python train.py --head_dim=32 --positions="rope" --rope_theta=6660.0 --lr_mult_qkv=0.4 --decay_shape="linear" --final_lr_fraction=0.1
MLP neurons of a small language model. Each row is named by its layer, matrix (down: output weights) and neuron, and shows model dimensions 128-255. Each number is 128 + 32 x the weight over its row's rms, rounded and kept within 0 to 255.
A block is one neuron, or neurons of one layer that tend to fire together. After each block is what it responds to, as a language model described it from the Wikipedia text at the highest values.

L3.down913 [139 136 145 108 112 108 153 108 137  67 143  93 192 129 152 145  72  72 103 174 107 106 115 113 120 102 134 167 151 155  93 116 142 154 142 128 162  96 136 176  69 131  99 166 169 160  64 104 185 120 143 126 208 170  64 129  51  89 128 145 143 140 165 142  65 106 124 161  85  99 195 104 127 129 107  99 124 139  68 147 129 158 127 171 143 134  83 160  91 101 111 113 130 141 111 158 126 114 116 129 143 152 138 211 119 170 126 105 132 146 114 130 178 122 116  87 148  96 143 106 169 131 107  71 128 132 141 190]
Responds to: Table separator dashes

L4.down10 [159 114 153 169 179 215 159  94 131 100 136 135 116 137 187 115 162  85 116 150 112 108 153 134  74  96 127 126 148 104  73 194 123 110 119 112 108 139 114 117 149 104 125 142 118 139 139 115 110 137 134  85 176 106 133 176 122 136 165 137 179 159 144 194  89 129 165 127 134 174 150 149  85 151  89 167 150 125 122  99 124 127 111 112  39 139 118 141 149 105 115  64 148 197 149 115 106  83 129 120 171 100 186 137 148 130 153 122 133 171 155 138  77 102 195 113 192 122 122 142 129 200 113 149 141 109 112 132]
L4.down91 [ 87 167 142 140 129 116 121 124 155 144 141 146 118 120 102 151 119 206 134 138 116 141 138  89 125 150  79 108 139 126 131 143  93 155 144 130 181 102  97 121 137 114  84 133 115  93 146 117 109  98 115 123 157 141 111 124 146 118  70 141 122 193  98  59 140 105 149 113  85 130 144 136 117  49 108 170 142 173 138 125  92  87 116 188 160 151 169 113 119 208  98 128 161 137 177 130 157 179 136 211  88 138 130 118 110 113  97 140 127  40 109 102 146 113 190 126 120  99  71 132 102 103  88 117 122  88 126 135]
L4.down146 [130 139 126 112 119  93 145 136 109 128 163 140 121 127 130 135 155 139 114 128  82 126 101 139 147 169 135 191 165 176 186  88 154 126 127 185 133 130  83 157 103 118 142 128  83 144 132  80 117 154 163 139 149 142 123  91 111 136  90 192  92 141 126  12 174 173 165 126  66  91 183 170 116 123 156 101 118 147 184 124  95  91 110 124 132 115 141 146 166 147  41 170 174 122 145 142  98 157 196 120 134 125 190  90 108 116  63 167 110  88 103 161 134  95 130 131 104 117 157 212  77 119 132 135  53 114  94 107]
L4.down215 [ 88 137 106 123 120 163 146 109 139 106 105 114 138 122 157 124 136 105 145 136 138 147 107 133 113 103 122 171 108  99  65 112 115 140 115 144 155 118 149 135  76 100  82 108  87  67  75 156 126 144 144 156 143  88 114 162 104  59 157 148 178 155 100 144 141 101 115  99 120 153 146 164  88 100 129  91  92  91 107 111 124 129 100 181  59 100 142 162 183 142 127 105 152 132 115 164 145 129 148 180  58 128 203 123 173 154  96  89 129 151 136 107 154  99 144  29 127 139 136 123  79 219 130 163 121 100 116 122]
L4.down370 [ 95  98 133 140  95 207 117 203 127 113 152 108  96  94 119  84 116  84 166 138  80 163 108 179  81 100 116 119 142 130 152 143 126 227 156 171 121 149 110  91 127 162 116 145 136 147 109  55  99 127  89 106 103  74  95 129 157  89  87 126  81 100 121 150  92 126 145  95  87 195 141 113 135 122  92 124  84 145 154 145 124  98 104  62 144 134  96 138 145 142 118 154 107 152 139 183 126 209  72 146 108 114  81 116 157 128  74 149 171 116  90 153 126 139 167 150  94 169 110 130 150 112 119  76  60 127 141 128]
L4.down416 [134 201 105 120 132 207 110 142  96 106 103 152 105 116 167 111 114 161 107 121 117 155 131 137  97 201 134  72 146 108 125 123 116  95 101 135 163 189 129 115 131  73 147  77 107  58  54 139 124 153 145 184 142 165 122 131 125 123 132  78 137 132  89  40 147 146 168 112 145 146 110 128 136 107 140 144 137 170 167 141 106 143 131 101 143 131 124  81 101  86 113 120 121 122  70  92 104 150 140 182 127  97  71  67 122 113  95 101 164 128 171 132 128  98  90  47 103 149 123 114 133 157 109 191 191  78 158 127]
L4.down449 [137 100 109 124 172 156 141 108 153 137 116 154 102 132 162  70  75 162 148 123 124 238 143 121 141 129  77 138 184 202 119 131 147 110 169  97 100  80 123 106 146 138 180 166  88 154 194 130 140 111 140 210 117  92 106 106  89 105 165 207 121 129 176 198  62  81 111  93 141 119 130 121 176 136 102 135  99 184 142 123 120 138  82 141  67 110 120 154 129 109 156 178 139  83 110 121 111 148 129  53 116 153  69 128 130  89 141 168 183 117  59 159 128 134  97 164 118 155 105 134 119  99 128 146 121 150 146  81]
L4.down524 [106 128 143 140 172 149 154 166 154 148 107 140 106  91 153  51 161  81 159  81 175  97 110 131 142 144 110 139 127 140 143 148 120 165 111  85 188 182 151 224  81 126 153 119 109 161 133 124  65  96 168 109 121 105 165 118 123 161 100 139  65 166 133 142 144 114 168 110 140  65 116 181 138 109  88 105 127 134 110 192 138 134 122 145 104 115  88 112  96 128 135  86 162 123  82 113  86 105 150  88 110 106 127 129 163 122 114 113  91  95 119 153 130 114 204  92  95  75 144 120 162 171 137  61 143 123  81 112]
L4.down624 [ 94 124 112  98 141 218  96 141 167 177 114  81 102 149 130  77 111 158 133  59  87 170 131 190 125 137 143 125 158 148  54 123 123 136  86  95 151 141 116 158 110 132 174 120 117 119  88 127 135 144 132 124 135 108  88 103  95 126  96 117 111 153 137 106 132 121 191  74 103 156 159 112 185  99 105  81 138 145 185 137 143  98 128  67 124 139 133 109 154 137  84 166  94 153 155 160 128 141 133 155 159 163 119  47  67  92  87 152 146  91 131 125 130 125 186 111  75 136 139 159 130 181  30 131 126 159  87 150]
L4.down643 [ 66 124 109 115 122 109 146 120  94 129 161  67  85 137 131 108 148 175 141 156 123 121 142 151 170  99 178 107 153 147 160 155  96 153 157 108 154 149 134 111 106  90 104  97 157 173 146 123 178 137 131 105 160 122  65 109 195 127 112 144 115 171 175 106 142  83 161 119 164 132 133  98 126 164  93 165 137 137  98  59 124  80 102 155 173  85  85 102  94 150 132 180 134 135 118  87 144  93 102 176 114 156  49  91  85 119 199 156 116 141 153 122 107 130 157 178  97 159  89 118 117 101 144 132 120  94 158 128]
L4.down731 [146 123 121 201 122 157  89 164 117 122 124 166 142 113 152 148 144 156  97 185 168 115 148 105  88  99 139 167 129 125 116  85 170 165 116 116  92  84  61  82  88 124 129  57 186 115 113 124 171 131 167  86 188 178 115  96 100 107 134 176 107 108 155  77 104 124 118 131 129 171 128 137 102 217 111  64  99 160 106 128 135 104 158 150 112 114 113 113 130 148 131 105 139 110 135  94 154 161 126 106 121  72  55 182 148  95 198 143 132 183 176 146 156 134  71 120 114 166 100 121 160 142 123 111 127 111 160 117]
L4.down803 [158 161 153 104  90 148 116 152 135 136 148  91 140 145 146 145  55 191 117 192 115 113 159 176  93 113 128  43 147 180 100 111 137 107 135 181 118 217 145 136 124 119  96 112 139 124 124 143 134 120 137 149 112 107 107 101 169 101  69 146  91 168 115 114  92 117 137 146 130 147  95 121  86 208  94 138 180  99 124 164 161 144  95 104 125 114  89 139 131 128 128 157 106 108  95  53 124  80 123 131 144  78  83 127  77  71 188 138 102 160 156 174  92 105 193 133  94 140  90 124 122 127 115 156 132 137 125 176]
L4.down813 [ 76 133 121 122 131 168 107 172 165  77 127 127 145 113 170  71 150 140  97 115  89 117 170 142 134 147 152 174  89  43 136  87  97 153 167 170 124 187 146 138  91 127 126 137 180  81 179 181  49 145 160 121 196 158  64 132  99 137 109 131 136 128 147  85 150 128  99 144 144 128 163 136  84 134 125 177 105 136 107 106 157  82 109 137 158  83  97  97 160 122  96 205  57 154 146 116 136  88 113 159 124 131 114 107  99 115 121 144 118 111 126 114 185 145 113 132 117 123 147 110 185 155 161 113 127 120 149 105]
L4.down861 [111 175 116 115 159 211  97 140 178 143 136  77 146 132 113 172 120  85 131 168 123 149 107 207 103 100 104 119 177 179 139  66 161 106 194 135 118 143 130  90 144 150 155  61  59 148 133 118  63 136  88 121 156 102 129 144 127 145 178 213 126 151  90 173  84 115 117  28 138 135 135 181 114 167  84 113 103 150 102 169 112  97 125 101 122 135 114 103 139  74 155 133 139 130 188 156 152 138 123 156 148 130 131 107  69 125 195 136 126 111 119 112  97 116 154 127 177 152 167  97 124 162  87 106 141 154 115 127]
L4.down914 [ 81 132 109 104 195 139 142 111 126 167 152 129  94  77 117  97 120 189 192 174  10 187 100 111  94 137  51 121 172 116 109 134  87 174 110 141 153 127 156 142 117 135 115 114  87  64  87 114 145 188 190  86 137 136 130 115 151 127 152  85 173 172 142  78 138 163 163  99 117 115 147 144  55 142 149 141 152 149 138 125  96 152 134 108 132  83 114 117 158 174 107 165 117 161 141 114 118 100 130 158 105 121  95  86 106  84 102 184 133 121 136 105 147 128 171 102 119 151 143 161 151 130 117 135 110 176  92 182]
L4.down991 [ 71 136  55 134 132 206 148 140 170 108 127 129 165 118 118 103 194 165 133 192  74 157 136 142 133 178  92 178  98  81  92 145 143 137 160 173 147 174  97 164  84  66 137 127 136  52 128 136  71  63 139 169 155 144 113 114  98 129  91  83 142 131 124  78 194 129 153 133 119 113 142 134  89  89 123  81 106 116  84 104 116  94 131 146 134 151 162  80 100 132  85 131  68 130 102  86 139 190 144 171 129 154  91 119  66  76  92 114  74  78 133 138 133 140 154 148  87 145 136 111 149 182 155  99 100 107  98 151]
Responds to: Word and date endings

L3.down348 [181 137 105  92 121 170 106  67 116  97 146 151 156 167 107  72 121  98 130 112 160 113 158 171 134 101 114 107 153 133 105  92 170 110 158 197 149 163 119 112 131 165 127 101  93 128 166  34 103  95  68 160 129 110 137 180 137  92  61 120 173  78 104 144 156 121 117 103 151 135 132  85 124 167  75 169 108 118 173 133  80 107 164 131 150 142 110 117 144  99 144 143 141 144 130 165 141 118 117 178 140  65  94 141  68 122 190  93 111 127 135 159 131 119 166 152 129 135 133 112 197 139 148 132 130 142  98 142]
Responds to: Dates after month names

L2.down163 [161 176 175 123 165 141 154 128  65  62 100  96 159 142 156 142 121 156 116 122 139 104 159 182 128 100 148 102  83 142 129  83 148 178 135  62 138 100 108 122  79 146 141 137 106 162 132 138 113 105 101 103 148 171 187 157  94  96  84 134 122 137  89 121 135 130 142  99  68 131 125 177 142 101  98  94 124 136 155 152  74 126 121 151 129 141  87  98  91 121  84 135 156 176 162 138  90 153 143 138 105 110 128 120  93 111  98 166 164  89 169  77 124 109 157 151 144 227 151  65  85 105  92 124  63 108 110 130]
L2.down386 [138 152 106 159 128 102 115 108  93  75  68  87 102 135 135 196 140 128 117 115  67 163 160 167 167 183 135  72 130 120 102 134 135 185 105 108 164 164 124 104 153 115 157 154 121 140 114 117  94 133 140 122 149 213 191 154 132 161 135 166  90 160 108  87 134 108  87 151  92 165  64  89 174 113 156  94 155  90  99 164 129 142 113 114 165 119 183  99  79  82 106 116 144 124  67 100 121  91 136 102 110 113 114 131  41 102 134 135 146 112 144 126 114 135 123  66 225 122  98 120 121 126 128 147 103 145  71 105]
L2.down414 [130  95 148 142 162 147 121 129  88 141 123 139 131 120 102 187 139  52  66 126 183  85 137  77 186  91  73 100  83 130 173  81  73 113 115 106 165 109 133 145  96 108 106 168 208 142 148 135 126  85  82 151 104 175 106 111  82  92 133  84  83 172 165 174  90  86 157 180 122 171  78 117 160 127 130 149 120 124  89 134 111 121  99  68 137 169 144 159  74 155 100 115 166 157  81 109  73  95 148 136 102 152 154 147  80 122  96 145 130  97 122 142 143 102 108 154 168 104 169 173 151 160 197 115 147 169 182 114]
L2.down530 [168 179 101 131 165 141 145 134  92 104 103 142 148 149 112 120 164  43 170  43  83  90 176 107  99 165 123 147 107 143  86 139 123 119 128 134 121 139 105 119 140 106 104 129 100 123 148 146 158  58 152 151 120 164 107 141 108 160 166 142 101 176  92 159 180  21 108  44  63 180  83 173 102 139 126 123 121 151 147 164 147 130  83 164 144 184 150  97 124 143 138 113 101  70 125 113  94  90 117 172  72  90 133 117 115 131 108 122 146  92 119 136  59 153 104 139 130  93 105 140 114 127 114 210  83 168 164 156]
Responds to: Markdown table separator dashes

L2.down66 [143 138 107 173 117 154  75 130 133 101 154 186 123 133 100 160 207 125 167  92 136 114 161 166 145 121 188 135 119  81 101 130 218 118 134 100  84 136 127 125 122  40  94 130 139 120  64 116 140 128 112 139  84 118 139  92 192 148 145 110  82 165  98 183 124 113 111 153 110 173 128  98  95 164 106  99 161 112 103 124 132 115 191 121 109 161 138 108  83 114 153  91 101 124 164 101 100  89 125 102 116 130 131 135 154 140 100 184 167 122  96 132 109 132 167 164  75  80 120 101 111 176 127 147 155  61 156 148]
L2.down213 [132 167 104  95 130 205 138 130 179 144 179  90 136 158 104 121 159 131 126 149 136  93  72 160  71 146  79 104 199 100 100 109 159 116 148 137  81 132 131 129 169 146 116  86 146 107 104 122 153 116 168 145 117 107 186 127 160 139 104 121 173 160  48 156  80 150 188 138 104 181 144 103  55 156 105 127 136  93 142 144  92 112 107 130  79 105 147 107 188 154  61 167 105 165 143 130 117 148 100 147 107 164  65 131  98 112 183 170 135 104 158 172 147 101 180 208 123 109 165 114 128 168 155 168  95 178  92 121]
L2.down740 [111 155 101 150 108  96 123  90 154 173 172 123 132  94  55  97 162 140 149 179 161 127 150 176 108 144 188 133 142  99 108 148 122 130 117 103 134 192 132 120 106 101 152 120 152 136 101 140 144 132 112 158 177 123 105  76 123 160 119 183 159 135  78  70 116 148 149 148  77 141 199 170 139 111 114 181 119 157 174 151 116 174  84 134 162  93 143  63 153 128 126  77  96 160 147 192 106 169 167 133  82  96 132 130 130 105 199 104 150 144 127 122  67 148  92 171 129 136 191 103 120 132 159 140  65 193 131 129]
L2.down853 [ 66 137 153  87 158 184 125  94 162  68 148  88 112 125 124  79  84 156 108 166  93 100 134 137 120 140  97 103 102  97 126 120 152  87 116 146 176 120 122 137  90 114  99 116 132 155  91 108 136 192 128 139 109 132 119 110 178 152 156  78 117 122 106 150  97 156 151 114 179 122 169 134 140 155 107 182 135 130 123 140 101 149 118  99 190  93 166 126 160  67 162 143 167 125 161 158 120 168 106 132 114 131 119  90 116 215  74 174 137 131 127 252 111 142 122 239 105 208  67 133 144 135 191 107 138 107 126 171]
Responds to: Date components in prose

L4.down6 [ 69 126 150 137  79 107 163 152 114 168  99 119 122  80 119 106 189 115 126 128 156  77 142  67  84 181 159  94 114 108  82 126  95 134 173  58 114  70 164 152 145 121 171 122 164  80 139 154 131 150 115  97 132 104  95 106  97 129 101 119  82 110 185  19 144  94 129 151 101 106 114  80 103  93 181 110 131 177 106 203 172 136 135 117 137 124  70 101 169 158 130 103  92 104  95 139  85 122 126 139 136 159 176 180  98 101 126 133 182 136 157 131 151 144 140 119 216  92 100  85 112 134 193 137 124 108 104 165]
L4.down32 [111 131 125 104 141  56  95 110 100 158 130 112 114 120 121 145 129 158  99 123 192 154  96 167 131 126  75 161 218 188 136 131  78 150 147 137  95 167 103 121 119  42 118  98 132 116 152  64  61 160 131 141 145 156  91 112 104 177 133 139  50 136 164  34 135 134 144 116 124 151 104 182 118 124 174 129 209 108  93 179  80 130  90 155  68 144 155 116  79 153  98 145 115 139 169 106 146 146 159 142 169 151  99 115  60 139 166 141 139  95  99 134 104 126 146 108 190 106  63 156  72 118 143 113  63 134 127 176]
L4.down178 [172 138 158 102 132  60 132 106  79 162 133 129 112 134 116 127  94 126 153 118 129 143 160 212  90 136  73  58 169 147 142 121 108  98 134 147 123 153 123 122 151 114 167 133 121 154 152  83  86 134 141 117  98 143 166 109 102 175 151 137 165  71 149 140 150 124 117  88  84 144 133 170 112 132 176 121 200 141 112 116  91 160 137 150 151 166  85 113 128 179 135 139 166 128  75  79 118 107 145  96 144 154 133 109  75 151 188 165 160 126  79 130 155 186 128  82 145 130 114 146 115 118 112 123  72 123  91 158]
L4.down222 [173 128 155 191 144  82 176 121 146 135 131 141 151 129 165 127 132 102 199 165  82 113 157 120  38 107 158 128 126 132  20 182 131 135  95 116  98 143  91 116 135 117 160 121 141 169 176 112 140 129  90 123  74 141 141 118 122 150  62 147 125 135 130  90 125 108 136 196 132 139 179 188 170 155  75 117 178  83 108 178 124 123 170 166  62 108 107 119 123 116  72 137 187 145 176 154 124 104 173 112  97 142 159 127 129  97 133 134  82 155 136 222 122 129 184 133 182 101 160 103  86  93 112 103 133  75 121 114]
L4.down250 [139 126 148 140 102  55 139 167 136 213 112  95 152  75 162 139 108 116 106 140 134 123 174 130  94 110 129 135 114 179  81 127 179 122 122 108 111  98 165 145 135  69 149  62  88 132 151 149 111 166  71 113 120 154 112 112 105 175 121 127 146 107 126  71  78 133 110 138 138 129 153 161 104 145 125 178 176 190  98 141 132 136 120 182 138 112  96 116  60 143  85 153 101 161 115  96 144 125 124 121  82 129 128  58  60 105 168 158 121 138 174  80  60 196 154  51 165 159 136 105  74 104 127  77 104 104 135 140]
L4.down332 [127  90 165 123  84 158 159 110 109 142 109  91 160  79 115 156  99 129 145 122 165  88 106 142  98 137 124 170 102 170 135 114 128 115 123 162 100 117 128 155  94 130 115 143 169 105 126 158 120 176 144 132 173  88 121 148 127 186 154 114 162 143 125 110 136 135  69 132 116 142 200 125 104 108  98 121  72 102 162 135  67 125 178 135  98 113  84 123 113 143  61 157 149 139 118 174 113 149 133 116 131 118 165  92 161 149 133 139 135 147 188 135 164 127  94  83 140  76  89 160 113 111 126 150 113 153  90 127]
L4.down396 [102 180 162 130 134  82  66 128 191 205 122  99 100  89  86 147  61 140  94 176 108 148  99  99 126  86 174  75 122 169 128 156 166  79 152 179 122 113 110 218 128 241 171 181 121 122 216 119 157 159 149  90 132 124 132 113 140 140  89 155 117 123 106 167 100 165 115 143  52 112 126 153  63 168 226 165 171 123 121 112 116 133 119 100 125  86 136 133 123 113 146  97  92  98 124 138 108 108 153  89 121  81 138 100  93 136  85  50  74 161  92 145 139 149 107 185 143 144 143 132 149 130 137 126 141 138 148  84]
L4.down400 [175 161 128  92  75  51 143 131 132  89  85 123  96 103 161 136 112 141 134  83  91 167 164 150 165 153 115  99 163 115  96 146 221  37 119 103 114 117 140 124 133 126 135 123 114 115 134 118 180 111 114 114 151 120  91 124 129 114  65 107 114 147 146  68 186 137 144 148 115 120 137 127 166 134 113 105 115 118 151 148  77 159  64 167 112 190 104 170 116 104 184  59 153 106 115 107  98 140 170 178 104 159 154 145 132 147  97  95 123 148 121  70  89 144  95 116 190 109 143 128 204 176 113  94 120 128  81 150]
L4.down420 [115 147 104 122  93 181 156 129 146 100  97 132 161 117 145 121 194 113 128 126 128 112 151  78  77 142 177 131 108  96 144 136 178 114 115 144 126  98 104 104 114 128 149 134 155  58  92 133 102  75 165 126 165 154 174 108  83 139 117 173 114 134 187 103 126 124 117 155 164 145 116 159 150 119 169  97 115 225 133 141 189 106 148 166 103  90  84 165 153 108  89 147 111 192 101 121  93 159 127 100 108 183 123 129 169 160 171  85 148 129  90  50 122 159 169 103 148 130 177 104 135 112 120 142 167 136 145  97]
L4.down482 [ 88 175  88 156 123 204  93 128 160 140 151 115 106 199 128  85 136 125  66 167 191 158 161 135 107 179  88 168 143 138 136 180 160 132 183 130 137 107 125 162  98 143 131  98 156 107 137  90 111 161 111 162  92 124 127 120 150 146 146 131 103 110 102 101 138 115 200  94 122  86 159 213 194 127 120 144 170 150 153 153 141  77  74 197 137 113  83 105  82 155 132 112 173  94 110 129 127 163 155 102 145 102 121 104  57 143 144 156 114  84 130 123 123 173 134  76 133 102  70 128  45 121 153 142 104 161 131 127]
L4.down538 [ 78 156  37 160 157 142 171 141 101 107  87 105 168 125 173 166 123 121 127 152 156 137 120 133 123 136 130 114 176 166 108 128 100 112 115  96 187 160 103 184 152 103  63 179 125 110 233  81  90 179 124 111 109 120  88 111 102 130  98 161 153 124 142  59 174 151 136 119 116 106  89 137 157 122 116 158 131  76 100 107  90  75 130 158 146 130 171 109 120  96  88 184 201 108 145 110 167 156 168 123 149 127 134 124  77  81  63 124 126  91 146 128 117 177 178 127 147 161  49  69 138 111 128 123  87  92 104 133]
L4.down728 [194  98  81 122 122  91 128 133  98  58 158  87  57 165 154 137  99 139 123  91 145 138 145 139 138  88 118 112 116 175  82 171 168 177  92 137 163 111 151 123 116 165 112 105  59 128 144 114  95 157 135 187 105 122 108 100 139  92 182 132 103 131 117 121 136 150 158 152  72 141 180 124  97 138 148 165 191 113  95 112  93 146 135 139 208  99 110 142  97 163 187 182 124 136 149 128 193 124  93 169 109 100 177  92 126 109 111 139 116 151 164  97 121 141 161 128  98 144  95 135  77 153 131  54  66 165  86 125]
L4.down741 [142 103 171  88 118 187 130  78 129 127 119 123 133  79 151 129 124 104 173  79 112  87 149 115 124  94 153 145 208 118 205  91 196 111 141 142  96 157 149  93 140 137 125 114 159 141  78  84 120 167 149 116 159 164 140 164 103  97  98 175 103 136 134 123 115 170  74  89 225 107 126  63 126 127 142  85 155 137 177  94 179  62 142 140 144  58 152 144 110 110 128 137 109 131 129 112  93 169 128 111 130 103 153 161 149 161 180 126 142 132 144 128  92 126  81 180 165  55 136 116 152 170 145 129 148 141  98 132]
L4.down860 [180  96 111  95 132  94 131 182 181 134 124 127 140 116 112  84  73 179 153  84 168 161 118  91 133 137  55 168 106 193 212 165 175 118 125 139 141  87  96  78 103 132 142 164 116 121 143  94 110 132 166 164 145 127 117  82  70 154 174  99  93 127 124  77 137 128 156 146 151 141 126 175 124 151 152  86 165 129  95 147 184 141 114 117 116 124 188  90 101 163 111 173 125 152  93  98 146 148 118 180 153 143  95 119  98 111 140 145 125 144  94 118 157  63 163  75 124  70 131  93  72 107 136 131 124 140 120 150]
L4.down946 [141 138 128 114  71 133 161 191 115 202 160  87 118 110 127 139 135 117  95 100 134 114  93 128 180 134 124 112 100 165 146 160  90 159  84 134 139 145 134 155  98 172  99 184 188  58 147 152 132 133 128 116 109  74  98 100 182  94  94 161 124 112 178 172 110 138 143 145 132 103 135 175 109 108 155 134 111  97 138  90 122  82 116 155 136  69 132 130  48  95 132 117 162  77 127 132 139 139 112 142 108 151 133 139  83  82 136 162 127  95 120  75 163 106 154 192 108 145 173 116 131 111 132  96 160 111  86 154]
L4.down1000 [211 179 131  63 124 180 203 174 103  95  76 121 132 105 111  78 143  99 160  86 124 113 186 138 157 140 136 167 105  88 145 182 117 126 105 193 103 151 114 112  94 120 133  64 160 103 112  88 126 156  75 164 127 130 132 164 115 125 116 131 132 128 159 117 160 110 102 125 129 108 102 162 147 135 127 144 117 143  99 155 173 171 200 130 103 152 119 113 148 112  87 142 163 151 168 120 122 153 104 106  96 153 164 108  79 156 184 136 144 111 147 114 133  98  98 106 149 121 123 124 135 221 140  72 188 119 118 159]
Responds to: Markdown table separator dashes